Weights of a small transformer language model: 13 layers, 7069 steps.
MLP neurons of a small language model. Each row is named by its layer, matrix (gate and up: input weights; down: output weights) and neuron, and shows model dimensions 48-143. Each number is 128 + 24 x the weight over its row's rms, rounded and kept within 0 to 255. Numbers have three digits each. A neuron's up and down rows have the sign that makes its largest values positive.
After each neuron's rows, "fires after" lists the tokens most often just before its 100 highest values on Wikipedia text that the model never trained on.

L5.gate446:165094137160128139172142164118121134082124164109085173148120128096152096101136116158130096082119100136095133132120145138116115154121137161151155119161089161160137125151141141173174094156099087145131114143131123114123132122090111134107153094141143127116150123147114119119138167106147147099
L5.up446:113119118119107097139134198114116124067151146158124092082116135112104135116161108079124122145119105138099113126090129175116168117124140124102150128163125145171199149109108123131078178127140140134157197130143102119136115085128092104126096089115142112104125123127125137123131144115077097118
L5.down446:137120112119108149112161106124142113156145133140096106144120110101095110125129159103144114116185138123069106096154103124107115165155138153126110121096132141110123115140177152138140079130145146087122099154159106165147108127096112126014118137132131142127129129141159183112104142174138141105
fires after: "==", "|", " |", "\n", "===", "."

L9.gate1022:184112115145085114152125111116135132148130129093103114108128166125146141110134148175119125102139123098135129134115102073127132100130119070149083177130149094133109126103110120085126133137125107124158154159104152128086127088123143129136073131088113114141188082144117133128139128145141097159
L9.up1022:124160138183139167100145136111130094112150113124110149115139095162074122160103141123100101145108102117146095127151126148102077092112172126122139147157124147139118103122128126146155134111137145106145158110119114122120129133093119148127180131121114140114110102142090119108134148103128140088
L9.down1022:134103120129120146140152122104072128126153107134127122136111123116145123109133103103120102126130152129119114087125141154115138116118112129156135131115125087100131118132074117117124123120150126150165122158091105165130108090144135145121137140134104190096117123131092186136093142154155170128
fires after: " on", "On", " |", " On", "′"

L5.gate416:132161123115110146091131144120133145133070129114085109126100127111139108146141117166125098139128148155095151131106105075151116149165152124089128111138130119110101154142095147101159110159117153175142092116135123139126189197128103103113177138087095095158167080085107105088159105141146141137
L5.up416:139120163154141150090118121090161104121153127144117159179130160130148144165110114104148137124110113108130113169105115123138127147138130143143076120123118164137101148129141104129159128167100129105137122128151115134095099153112147099145131132180136112141121142117135126116175123123106146124
L5.down416:110144135108146146167159129207132142132149112106119164111119069103147099110139095142123129110084125172123136115143102162140152134125124135148107130137172124131130151142121181099146104122145116119124170091101122120160126165143141108255124120122102133130148145129123126106153181087093109191
fires after: "|", "\n", "-", " a", ".", ";"

L9.gate929:116126115109146088127166136095095143120135119128129098100143109092095125118129103125164095102169139186103140150127165106115101151151147130143125099125133045121118106094140127109127121124126168137112153168086096098098133109124108137159200126145116123141119119133120153125148127112096112111
L9.up929:084085099140097127148167132139139083149112084116133142164137102133103109130107089157117099133144119147115155137145126142132126148124118120122163139125149103113137132120175081185180153145111107125153147093086146126152165141113174113108106089097137143158096139151131105107124107105092134106
L9.down929:167135118166099138124120127128136061119177163113150117112117140089093136131139124122144169126115133146130135107099123147109115116147153142104095114101114118133108191113125095095133162111179171138171146153126117151133092119103151136168090146147124121129102059129136117091166128124109119129
fires after: "-", " \"", " (", "\n"

L5.gate969:159139131133127117088136152164129122120132126120165143082140116177133105116128168113083112136143105155115117138101142154122137157098171125116106143097134116111117130106100153140086086101097144116173091136122152125150141130167155132119124122106096083125135116125117121088131096094123168092
L5.up969:127177146085115083132093155130130125132146141118140123154115107121140103116103111144119135124114118132164144149153123166159134151136109147129137149170191099121136184141118114127094128094140128098133134097119129120110112118124139094137177105155128124112090132119127133124195119134115057114
L5.down969:164105140134127083127142100088145103080112097154123141104118139154155113143078166110127104165139138094117122100090143131156105101107103093169075073112112098123101120175078163130177176117123119152162126134119100154154151131129103114099111121107168149121159119128123110104178142154191127129
fires after: " |", ".", "-", " L"

L9.gate618:148127098138146112197120104135116119076123132154136153110116162136121133152110142160149152148134144110128129095115099146115141120111144107086133166125125123096121121101119148125145114129134161162124093112127108167123121117096137110145075150148123110144112154109118144139151145129181106096
L9.up618:088099154136111091131117117113123163143146119119126139107098123079086110144110115111106100115183172070126147089133107152123134148113145111103083149113155154113155103136119094129135122139115121117146163192087119118123128159118145114141111127105134146112100117120136144127120165119137092141
L9.down618:153131135137084132168141185126160135168146154119152118122117149148108157114126123138116158118152122135154186103114145163124153157165111133169146140075102121118090150148148110126123146117101175128133115088103141149106117126099123066123096135096142133138125135151126076145130141149152095134
fires after: " |", " ", ":", " ("

L5.gate957:067150101115116108120157159115130154120093119103111147119158139094183113165126161126113140119131134129083178145138139126151138124178161118074138213122145144122118125110152129144161141169129142111119096123144172149134119136122090107141129159141105107102139127124148114083136154102105177158
L5.up957:147117125128135149076138139123154129156150135127120122160138074135112112146113097141142099156148116108158118144202074116115128132111133101125150111153154109086139121203123146137148124126127144138103108173124134133123157167144139098139098113140078155139116118129163125141140139138105144099
L5.down957:158158141181170109118113118144143150129124159116080110115108140127178094116167129076107084138088167148116149131112137114174171131145139138141145101090100125135084138137121133129159129117157113129131169128137138136079145126102109146092105154116097115162120133125093098118122167121107185115
fires after: " as", " and", ",", " the", " in", " to"

L8.gate290:111130106066124165125111156158153139088136145147121123102177138077122161148145087148112201135136184121138143069136114156147142132097160094083123157172112150105107118128119187140145126100107113168112175125133121144134136132105133156163115187141133115154137106121105112083112131141159125117
L8.up290:131094082104167131160164134135109162091174126072152146130109147135131164141090172105131088128175189119121107148133143140109094161106115144125159112145150166173112143113088138135149113123120083115124163109089137132111105134165146092130133137139163103130126109166130179146159103135125121177
L8.down290:139133111117118072134154095138141119125149142116107133151131130138138126107157140133139095122171133131109169084131152122136094099126170134141126153095156139131120136111118121153144158108084113151113130093119111114157144134160137105106128097113148116183144081140142114106129155122142126145
fires after: " Al", " al", "Al", ":"

L5.gate603:114120091145106130153103168134141184145133103134126175129148163174137136089106148171143110142106101167133107114101148123140097159059105099117119148148149115084102140141110174170167125155099112140100143117159144127144127171097111115123121114133116105129118168107089122133079151135120140169
L5.up603:155107117115111143118072134154169167133147116162143098120144103137149135153121120120135117146155065145170129125129134126139148143141107162122098148119129091082131096143173134147141141160081141131130142167079147137132128114124082137124130124115101110117110129150145159139115161113131105129
L5.down603:113131126138100071089142089110121117111136108087134160125109131105115137107153143129132104106090139126191114167121140123155136126097113145147103112125132143068110113104148109147103134186155146162120139144121143146110114152079115142061141134114104123126098107119151094096105120066129096164
fires after: ",", " and", " as", " of", " to"

L10.gate904:118162171144147146121152175122117122076129157176101159145132059111135113133096129106136113099137144122089102128134186097106140120137106107094156151105112135120102127133142176103132111118131160152091130173104124127133130136111113111171118128113109127158131118149154126118145120106107133115
L10.up904:104141131125147139121087146161157098123175126161098088170160102111132133137114153131128152166147145118092109098147162114147156112115135084136130137075127179117115131115106142154077137149097141137152121129136103082146127093113092176096112141164131137133109164131140135138133103159093103147
L10.down904:096095153142170131123070135147182149134138151087059156191123116147110108123141109169121134125084116123115152119156080135158131127154107113140142108154129110109160145156130117143144143091128132137101119074115136137150112102129141165071182126110109143132113152159103070158113129121145166136
fires after: "\n", " |", " ", "|", " Title", " Submission"

L5.gate249:103129124129144132127148162158123146098154141109113116156080159162166114123139113149134089132110095182124170128122097133135133128128106150113124124177118091148137139116131164123172127095121104117132118119147148109146164128177129155136134064121108128088105157115096163116131128093106147140
L5.up249:132160124053151091170129158155081145112142157128126119129109114143126157081145155103165136100159111156164196146130178125111097171117114156144097128185143116123115143131110138088143129131142138096109142154132113145107133111114094131142131106156138155138144116109138145114162123134112088094
L5.down249:169154166098158114145115130124103139144167145124122109119163054158147126110120162102130151117128134142111100139113119135110164153104156106135083097143116125128101122129111143124089128123098124139161151125125135149109135107121107101064133117112136134161163150119195132103098187123146113171
fires after: " |", "L", "===", " L", " G"

L9.gate836:121139102132150113108132167154110125104115113130103126169109083162153094135115139126087143139163163146139149139137105128106100107128177117122126142096158149142133136117094121101149132142099166105104103108144131137138125167168095102167158113071134115119118135125132094098132140152097126111
L9.up836:091088123105102119137085139131140123136108162086119141115108165096074146116127166153147153082162122153173090086084105126106155116105136107125137168148131115084120132110147133138110091116126095063179122118125123080154140130111123115124103077142131154118104135117130139126114143160146121130
L9.down836:140146131130128150100115151123097109132116148124128092145110124073165158126107121067138140161174100134112120156122097125136127136074093125143116146117069163105172131144120104128118159134123090133135107111160152121128131117152143148027161143138139095141148115156161161157097154154174119124
fires after: " on", " On", " (", "born", " |", ":"

L6.gate350:138130160116129177061120127103078108150156109134126125144128192109137145164106132113111105102172135141116089124089152177130143143128111114139144089148118116140165122088133160116141114133123121123129167154106142157138146098104064114141120111109117129130123146147125164134156092147087134124
L6.up350:137144108148152152170122101118148122111096130122113179148093088144133135121184150113168182127168140160130126129101079144105103172124151147090083116087142145103123165116115140094111125131126096106091132125151095159150099109124110129114113143116141120103091134105162090172102145103127111116
L6.down350:144116103143141174148160107095144136138085141087143144156137147136100138152175114081143172099076118166110167154132107103152125155133140131142130167129104151099091125128097132115126126153083142149082144143136092180139106114115137153151117170140179168134142085122166127164118162171124090131
fires after: " |", " –", " -", " (", " a"

L5.gate755:140168115150111165135132109161125108165156150168138104133116150131108110122117143162142113120211133140060143123161151123146096166134160091093122177119187126149082149141138137098142120106170138148170115128093126131116146160150150079157115120153074134127128140099148149147165108097126145136
L5.up755:156128152150176139112164118168103093113115134149167145112144128108116177120068113134104096148074124125125129100117125123153152124115100098116130149100099155099134165112089177155144134122146109120129119130136149121137119127119138130120155143112090118117125147159152093103139157159141152147
L5.down755:123146131165141116179119151139159093111105093127137152142139143083095117136128125148127120164103132108107113131127110099108128115136114095139107118117120131113178125108121169080155152111095142169140141098111159160127107126124161145107136145153131153109136140148111130113146147165192123151
fires after: " |", ";", ",", " (", " ", "in"

L6.gate186:112113115132165123139115098118111148135162164090175107093116121136101094074146124130164143082128148145134161093125130114093113163082140112096102127127138086162106107143107144133094115178139054106115149156108131172168159140140110112130128105114161144146149102117123124144166138150108090128
L6.up186:151110133103082131133141164133107115130166117105106082101132085116144109130112133138099142130112119141142109125163148128097172115133072104120188121145103142127109150098078125147159134109144119130147145146143118165111127101140117128120136102134140138136130131111109133114118163167123125175
L6.down186:133162109111136145127154162172109111103155111092124117158109118144150126113134139107121112125153126129144103121183129152108088115165115120095119135139131166120112155152099116145161134131159161125154112129134142154148161121079164104097110106129141123096088115121118146124132185208072132139
fires after: " ", ":", "|---|---|---|---|---|---|", " Toyota"

L3.gate935:104167138142131117130135101166127133120186144147120138125106140155183153115163114095157120172126104127139127128142172121126151151120127100135148114127148157091133132126135116140112093151111109104089146131143126126152103142175122111150143086103092126098128179151107134148161103107118159124
L3.up935:111151125159175124156153106149102152108119197145092119105120128135152131102123144165136147139110116129117153114125098134110120129092085129113123127152108116107117132107123126140099138104115139132177168140146118147125148147105095062142116125128105120129095115093113154101114113146152134137
L3.down935:140098157134137145139143152103113164170096118124111145160171134151145110083116131118128111113103141135122137120127087120141141153139163153161174121149115116160108116117137113148102152117119091113123180133102088119103144143130049165105118113101119130165151097127115127141134141174136120141
fires after: " the", " The", "The", " that"

L10.gate785:133130125124121112101135144088123130133132116151091107136132130134158098164098132137124113103159128139105149122104131113093087127143090093141151121134168148105146172129167118124140122115123112116121127148126136177066134114147140127160143095117118120136153117113129171125166109118156130110
L10.up785:135129062144106139141104120135147123117088143092104148128107098116139143119078136101114182110117137130114121096068146149122159160151137112097108089139091148133130118115108145133074143092133151159126082132154178121129135132093124088105111125090123135097117138140155124115107142195176130161
L10.down785:102133141131155121109128119114072127115079139109105119136128119119108112185115123157134152116148096148119169132102123100122110124118107119166124138133149133150162123172094127151101153113122122125141160154111091096127103078122130108169135122092189120171161094106165150117148116076140124137
fires after: " on", " |", ":", " On", "born", " –"

L6.gate935:111131124099144150100106144137074166134106128145128076114127114117099137146161120138148149120171132112112113129122135093146101155068162098116177150114117140135131163147144157115089155142121101110126129161103117106146150091158110109138155139156128145134126110116081129126124127101124089090
L6.up935:149113096103108131117110102113162108138138088158144167128093173183098108126125170090115107158132095110129164098145113168124172147130131142127097145125150098122136133145111108106139131128147118118098166107131156144137172142121140124153117119153161152147147120144117105143123139122136161102
L6.down935:106137131138145140154155096121123070107154116129173105124120135121127158135135140156088124131093107145106113155133137136122103128138138134125144111165134151147137155063134164094099102141119142132105096134173130127143117122144088169219146108139148126103095126112102147121106152124134114150
fires after: ")", "\n"

L5.gate269:157147113132142184128151143146157116138142135178137118122080093136080149139071117151117141148117119080129118118112088102133121120096141156103146146143152081135113111141126141157128135209126122137147162127090144121155108135088117091141126158117110136157167105126117150142135153152111098165
L5.up269:124112136147172147152151161150113143141103172114164132111124144135081154120135122194136112081116148094122139126131100099152135153102091149130112104159131127128110116136103129154116149112136151135146114140126115128145152124138117148107120133128145122105094048134150124112162176163124087148
L5.down269:162101125097124121079116134071072093128091130142131101157127172117122120102138124150106162125144100146098180108143112136099111118159112151144096157122123144090140157143131096131123135129135111096137101102097113158147134071093117151065128086093159142156078126159152118082151129179130114104
fires after: ",", " was", " as", " is", " are"

L5.gate226:089118103078130122170123113117072177142143143148127083111088143089060104113149148090125145162097162135119114134156088102113148141173175124098108136141104144158161114137152144124141109166121169134092123132117124153104159141134113128154121110144070112149131109085153139118147112108151135110
L5.up226:164170102133102094131161109108144163138120135115132166118147109104076140108146135124127107163113156137061153156095114117117126117106141146121159140064100144146127154140112128115145100137113108086124143097113128145125129108132146126106104117141153131116096152093140135114100148136089138116
L5.down226:140117146160120087129095130157124104123124146118131144123130132192162127153109103138125150103111128125140120126152131131128138138136091069136099135105092126092103163148113127078149152118097115129145069086177099184113128125117170095079124134153164133140139142107115163168132141140152130142
fires after: " |", ";", " Institute", " Department"

L6.gate377:158138143123105123117133125105176150146138150163127101153102084104139169129166127140132108148134076122120126135144104109059135118101122155148139138099191131136105138102153152149119118117052127134124158108108136129137126193110095137111163116084105117123157137132105106105133120102144106099
L6.up377:134121125121149151139185108163127145156170163140131102135122183140081161108098119149112107087151159139147136141141135119127151122122103140084161165137137099110145118141120124114131193099113159107107082159138118105108169147122112117127129108162116126143168145098170147146151076122133135112
L6.down377:130112126133131158137126119109131135145114126140115127107119108080145119103106112125138108119117124130092126080146124113082153156111104169112169123139149139092101114120133092113162150135102120124144139106156143123084131128114120133147144137124151086136162093118108112130123127116155119154
fires after: " the", " The", "The", " United"

L8.gate603:137192152102148049149107129147112162162130158163124107135138146112175125165108126146159087114138161143144156111128146103061126110146146157105174166115158146124149107122105150088121165131068152127099134145101129156097147112118130150141143128153143129169126098143127120126147090142156159125
L8.up603:138122131135144082131102130154116163132146120145125156131123088153075108084140114114125131114108135151158131171091141160157142157160135135151133122111106132073125135135132137141100168120112088148121138124167135114080143134136110131130166107149131127122118130170090131117107159137108091106
L8.down603:162130138124101118123093088145125123140122151160169075130120118138109123138112124147128135096101127138148108129057157130107166101155134111124140151103114098089116157125091143155114130121137172159125130169100134105116145126146118146062140148117175147097143145160123115132107127255158131136
fires after: " |", "|", ".", " song", ";", ","

L6.gate346:096126067111124147151112145156106112135120100158112131097094137135139128161111181142145105154184125147110130131142094126107115092104151118130127118098131111158110154114121126163143122147081144134168158154131135170129136140089079129126080158126089153171123132108141136085129124114112138147
L6.up346:144181120127176146123162138136171124130149126083134126141099096143132133148160151146108142147096123094107136126145122136151156123161077121121115154144123159150128148140118152116155160134138155159143170167135128101127132119112055108127148136137139148130121154107153146121165137138136139100
L6.down346:115111126140132108121102161090116151111109133054109141090120137140098127121126126151123154099106117116141135173107166108159134155136170107166102174117105129112144138147155122177169123173152133111095143100124143176108149126127128148111159129153119126141107121158140148133131141137134107141
fires after: ",", " g", " C"

L5.gate364:138149141142138120118118139139119172155135123102151077144088114131129111144134126105128111122150131125107134120130124124149141109155166130156080134168151122099173131131116134096145084109098148138126147159113135119158134102147144094132133143124123133123128158145166148096155078111098138147
L5.up364:128142147120118112145165110069121107103158126160135115114140167147168124088131121145112149111110119104126123158087154174107153156144135158149163127112124146192123145145109112106089127111142178161118131102104145093149109069115119098134142153104145133149118133132113145139131121132125141173
L5.down364:098138141137090106147139134132111137157116095163122143126114170148145149103091119132132153147122113101134125153128114172190104103158121172148168118157112132154104166146104112091116174099158156126146135134135171129118140094116136117070134112110131129114106150161119144155135067114108115126
fires after: " 0", " |", " 2", " 1", " –", ";"

L5.gate519:141116106124111112118089124111084130164161146137138132102124098108116132119144163130104121131155153128121170138140139115091160110111156100112124129146125126132125115123120115104124149141155161124101147147148144182144099138177109133119126109137102150147104115107162160138102138119117167118
L5.up519:136169103151149087121190112136164171116114149113146124089133126161090138146116128161136124110105129146119159120151111116116116080121109062124131174161095140122149155119104157104109116140098136121121103148092173111151129167069103092125140175121138107114112119125093121067145142102138114129
L5.down519:164132134137131132127097057119142138149137145086089157159091141129136094117134146110114138101163119114124099119132162146161131150094114166152198091118090106086107119116151116117147160162141136127135145173135155142111130119138135130094172109101135161170141130123140156131091102112187090132
fires after: ",", " (", "."

L5.gate871:140161119174143133136095127120124128105174155086175094131124122133124128156134156134143142182125180151116160123151113113124124110122139105111202115170134158169131141132150134164119112141102130134085123140168127164104141155094097141109110150097144086145121120161122111142165137159141127110
L5.up871:157122101128135107142109122111129125135192129117154107166113122140094138104112156087123119130130124149120152116139147131148174147124134134093138146135125065135137122148074117151130145151119096142120120155119088102147148105163112105129114155120122110144099115140124119132134149116139098123
L5.down871:128197122110112111121155126179139132157121145144157107181121132133146125148119132147115108201133118108114138133107121145094124149134165097111119147108122136110173150127143136136148117070122109118104161125107150148112117173089105091047085133097116140133091163144130132093190145205128129153
fires after: " |", " ", ".", " –"

L10.gate917:090091121121105113140133181164124133131099166084120176132141118090146113180133124171120127128135090170131129141138116083107111111156133134170126169143125160073145143121182136072147152142143157091109144114134120177105113100093086185122146098094112105110108097121186162130122078142083101151
L10.up917:134109155153105123145144153138119132130095131089097131098124127169166127145106147155156151079148112144159119166158095093105137166099153081149136129118161120148126111095117139133122100145130102145120173112104118149159084132076129159143145164162130083060134130149121149155136139101148115131
L10.down917:142084160115138138108165123137121162099108142081169134114157103064146199132121141107093168168150131113110129147129111137131131150107158160140175116119122120163130130123121092077128150177133107130118100149098145129117142130150112134101089135094129162100126129166111134144144079154146140120
fires after: " |", " 3", " 4", " 5", " 6", " 2"

L5.gate1009:130097110098136150145115174158138182147131119123134157122150141136087126160132145124153122145176128133114144142116131131090143135175110084148117113124134144089123065104146112100122148139149141095110129105181159160102104165140116124138125105121146123097159136144138123131153173156120084153
L5.up1009:125074161111124160116094116151137112123100137127146077090165155125132120161137123150132170158157119144103122119138109145182137173129121131137129106154184122153109148124131083127094133156164126122117149107117129105105132164128132132135127127148114128101112126128100167135104097147139133100
L5.down1009:148129153132205123136119100145145165126126119075127127120123145149149129100138157121156137169122115122110101107125111135168160147138115201122125151135150116115142091123174119158154162129163134151140168133106132097140109111068096163102137109124146103103139156093123149128139137131132140108
fires after: " 0", " and", " 3", " 4", " 5", ","

L6.gate468:087195183158144157131142152127136139130153153110102137142123114125118126173102135158136131086160094123122153135122102171093142117125138108091138134137120126114127046082122130112135135141130106149110149116123074104148164137107124134120094129118113106129093109128145155118125117152104137120
L6.up468:109146114114174148126123115144134162103140159163092111129120080098143146150085113103108162101139122123093124159121121136076129156131074074111138159132170118137137105109168147126165094126134135108094112087105102152138123132114129129140156080156119118142155095159121137152154124127123113128
L6.down468:122180108169142150089126150122107130144144158131072129134142100105150149155126125148126116127186069143175157132155144116110132137128109127120112093142161135114099127117129122106123186186143149111101128159135094107130145107107135126097111140132084120126075117150139092144106162108139130152
fires after: " |", ":", " the", " on", "\n", " On"

L3.gate0:146108102148097139145151134142142149115071139061156117107122139121110153149164141076133116190136129112142135088118085146124148069117086134120152139126120144157177107119112119125126105142114100153118154125140093148107122139096112108121151136118122110136142099120097182108162144091122122140
L3.up0:155115104111145120107140123158136150091170133081113147146127125105131118130110130087131077143136173130190110116108176111134089131129187132113088112124103154145110112145137135114100175143145089096082118133113105134087140171120114118144130079147099147170150143154129115170102108135117136151
L3.down0:136084119103163116086151157105153121120125163073174099125117149062146128152150132109153122143116154103083116126134104163116132077118139171139126091129147150121185157107090129119158142147141122141138136110120149128073141142122148133194160137151162099103100114093119132115103153138148131160
fires after: " Al", " a", " −", "Al", " al", " |"

L5.gate195:145125159103157127109107142115120152111116135116139124081102163158103119167142157142111160117152138083076159145132145150121085122142134114104149120124128127118175134136152138068142123134094151116098138110083177163136127140091136148153134127121135118120080129119104102109164135109119094124
L5.up195:099118121147169147130126141173118106158119125093137134118087094103139140121112132132111132129135154156148115140155125085126148137081167132137091111165133163099139126136116158121133091173119132158179137160118150162151098120128142105152149136077096098120112125102083094139088136134154163107
L5.down195:103130130107158147089134117137128130134104094111140121115150184107101126113111072146144120116131129089169099111156134121130139095098103106130152144157125118142147157113131126114126138164096148169154143101134143130125072119070169095002094111096132132099145127081131133118116106168144131100
fires after: " (", ",", " |"

L5.gate507:126121114168140171133117156142125093145162113131164138159149160119097146159084167133150138126121113157142129115159140093112125139111125119115118155153135150108122102095104139132171114153116116124130126115150145170117172155113154073150136112150127119142124149127140183080102138099093135173
L5.up507:115124083083153154166102129145161126151085149144153122075155158088080161129141129135185152140133113142126103117198130096131103133108097151138145145091158150097106121111167092129140104144107127090111148130166077170142091113154102143124143126148116175142103126080115159072132149150132155138
L5.down507:155123126112145142177112138154119110109130152103086131139131136122092117126134166080104174117155142123099131105143111172125137173146102151076111177083121149081151115119121149143155134111120111110142123114107127170113112162160146114227139121100140119125165135157150120161176143105100166111
fires after: ",", " that", " and", ":"

L9.gate838:098131143085084097114155149100139160116131134119154102168138135100125139135145138146147118096164129132108157141136108141147129144146117153139142111135111123100149094113114113070157105139155122123135139156090131136091149120161116106148141126165100130129128089178180101107094139145108126133
L9.up838:120131118162147154184143137107125138122140106112158084073126128142145124112137113102112129132154125138140144059130104134117169137118149124090106126141101102133158110083162148110128125120159131134126073132102097109125112066135155160159119104135125140159149144118113109155137134140178106104
L9.down838:171174145196174135117094125144103102108155148151136094136144075101143126151118115142152093143124125126103116150123110121179137135128159077140132134114103156130120139114077158153150148124118126110127119116133150125103136129096105112146181133113115196115114135134108096142093145154097143138
fires after: " |", " Candidate", "^{", "\n", "8"

L8.gate5:101146116127084095106103159129117123184136129135100116069142135162093161131103149142150113150144200156116132111095136151084100146127187091160150141142125112099142090110132139166131138124158169107129185160127182138114173151149116091153119118172111179104131139144119130120130174128110120139
L8.up5:106089120113103132109122171153158103109144148142150133073154121142115113142112121150137112090127146174160152148116140135109134134139128092116128124110134126130169107126123125104156166139148133117139140130132151153128162153137140140136162107154147092106107142137085152112157163137117132085
L8.down5:133127115116151139113130124131152132118125169128101136124103134143136137138141124109145150142094113117096114113104142115115123071120139125125123129133128127197131110102143170131090124131128137126111104089124152130148130120170134096062130137130119103115154146134142163117142178084180121082
fires after: " |", ",", "\n", " 6", " 5"

L5.gate73:109155074137132140156098146130116149174121135135132138158153166126068136142137164116153123114089140178108142136156076116136125110096186132105114113129120134122124154140140120143147105139111132130177078119137083128113162151162095143154132162164134139121105122128127159109145132103149120191
L5.up73:111151146094128139144139130116093129147137124114130180153154132092123181114095132092150090138123157116112170120153116128107122091123094121089101145111166150107059133097141116094146119109099117136154112111168118156155126164136151135147134098113163116124142156112102153143129114136133112113
L5.down73:133118120166166149154126164113092096122151124152107156123168102116099155105124142096133140115107107149077150123138094118187119144140104138120140162084114148098073102174100131146126141154125113113141120119145130119133129131135103144106155161171132168107134072158144173105140119148124127143
fires after: ",", "."

L8.gate388:120087075100111135113071141135153107096126173100122107115173135145182123148173146174163130163138144116117157132148090161099153118118148065124114121092112100127122114145161108162118124167137148138144147145083155132176116116181119129104100086135100164083115142174086080108162135137098109176
L8.up388:118134132096091108103162178178135147117135124104154151112165142102173107115124174121115159083092132120126099101133162094117136072115138130147122154167142122102145139128149141129091073099152173140108118110131120172125103146130165148097103120108107113108166114121136127113114111111130152129
L8.down388:120102131149113136112133142135114156093134104127159117110076125141105127107165067107131101123145108143103147143118141161118112099105095138128142137144126152112133153165156109145132150094154081123139136135105177135165127157132115143127126118198147154097154117063137099125117168118122134097
fires after: " |", " "

L5.gate638:139125139108165135100106132131139099071147129120150120120072109113141148115097123166113101166108107181161110122137103141123110115101108136125155119131158102096123159140137112084103123142128096156140127168097169127117100138098130132164125149143139130113140150166139133134158120097137141177
L5.up638:143189169133140175145133099173114120107138144117084092124110137162199166126145147166086160101152162135176108163116128114172132154112162165140108116111111083138161200125101122111127106135140161131150136119140120107100123102138150168151113123134127135145141119098170107126118155120133191178
L5.down638:109130121094109105131133129120092129127133134095164093141136109105133139122103139116139144153142071116125138118120083133170142127132154122141111094120128140166088126164155119129137122120149115072132111148119127166103105085133156108067115143126141138092141124132129162111105151113153126121
fires after: " |", " 2", " N", ";"

L5.gate188:134102143104123164110168130118096149090152069178126113187101151151119124139112129137089125180153121139132125091158098105136146130133144179098118146124093129145167095148099140066141126115097144117139125093135161142127116078155131132106107162164097166094112148092138173149135093144132133122
L5.up188:091113118087120119153130119134101142111093099157083123107127102132134143121112113084137128150133127140124148130135124113079134148109158143127123140128123144134134089151144135125100124101165132085090120125094115147124126123112135135185090102116160161132123107122145135146124156089100118095
L5.down188:178157134135126112098099107127123099119124155098145159122184105146135118145134159120148154118115149125113132118109137135189143093088109139137144123136088085147123147138105161124116127181131138143145135140153162150138103157172105142071182122139098129145134149118132143122120114163135122108
fires after: " |", " 1", ";", " 2", " 0"

L9.gate265:115164114093120104124130167139160123100123188115117084123151159155106121123117127096095127124133173140128128135181134102156128107149162158134138194105185132150139121113119114118141160155147162131114116174114127158099143117122116099172123115130146083107139122121114157133129114102136088153
L9.up265:109135150128141128130152147129128098146098096174121133105137120155095130133123101083116147142108116111139100115144164131141095125106120145078114151133115158133128134109139132168149127186131140152120146112096110119147066161138133171152153126148075133141088133097129152151160108135139156119
L9.down265:124096105170178126128156109124164094089141100165153132125168144100115136104175128115142105147075161183091152116115113133138151191119136154144150111113094149119187151112159110138124141158112107132124134121117111113178142131127136148062149162159103124140094130142137115138118138151116111087
fires after: "\n", " |", " ", "′", " (", " 2023"

L6.gate636:113177140154114138142115132109113119117168112100125137133064168160106123137047114143176113154147145154136129157136158177127140144117135123113117134147149087102119090072137103115137101126108099140105131120127153103145131183147103097144126134145105139118171155176145179134119109098140131158
L6.up636:109140116121127165093129125135090137127129115128127149146088122170162149116140156121130151164135134106121095175154148144114130097135086168137127082113102125141146119109109068171121111109137132154116143111154104118137111134137090090142072116140138127103118149139143134142077135110145118133
L6.down636:158114095076112170134134115118121169141138118149123103113125104142140083105125153119128119136103129090148135184123160098109137086123145166156153134134108174083102137174169140099148146133114152109118095131111141129145156081121112120151117136137127155118086132117112078124095162116160112080
fires after: " the", " The", "The"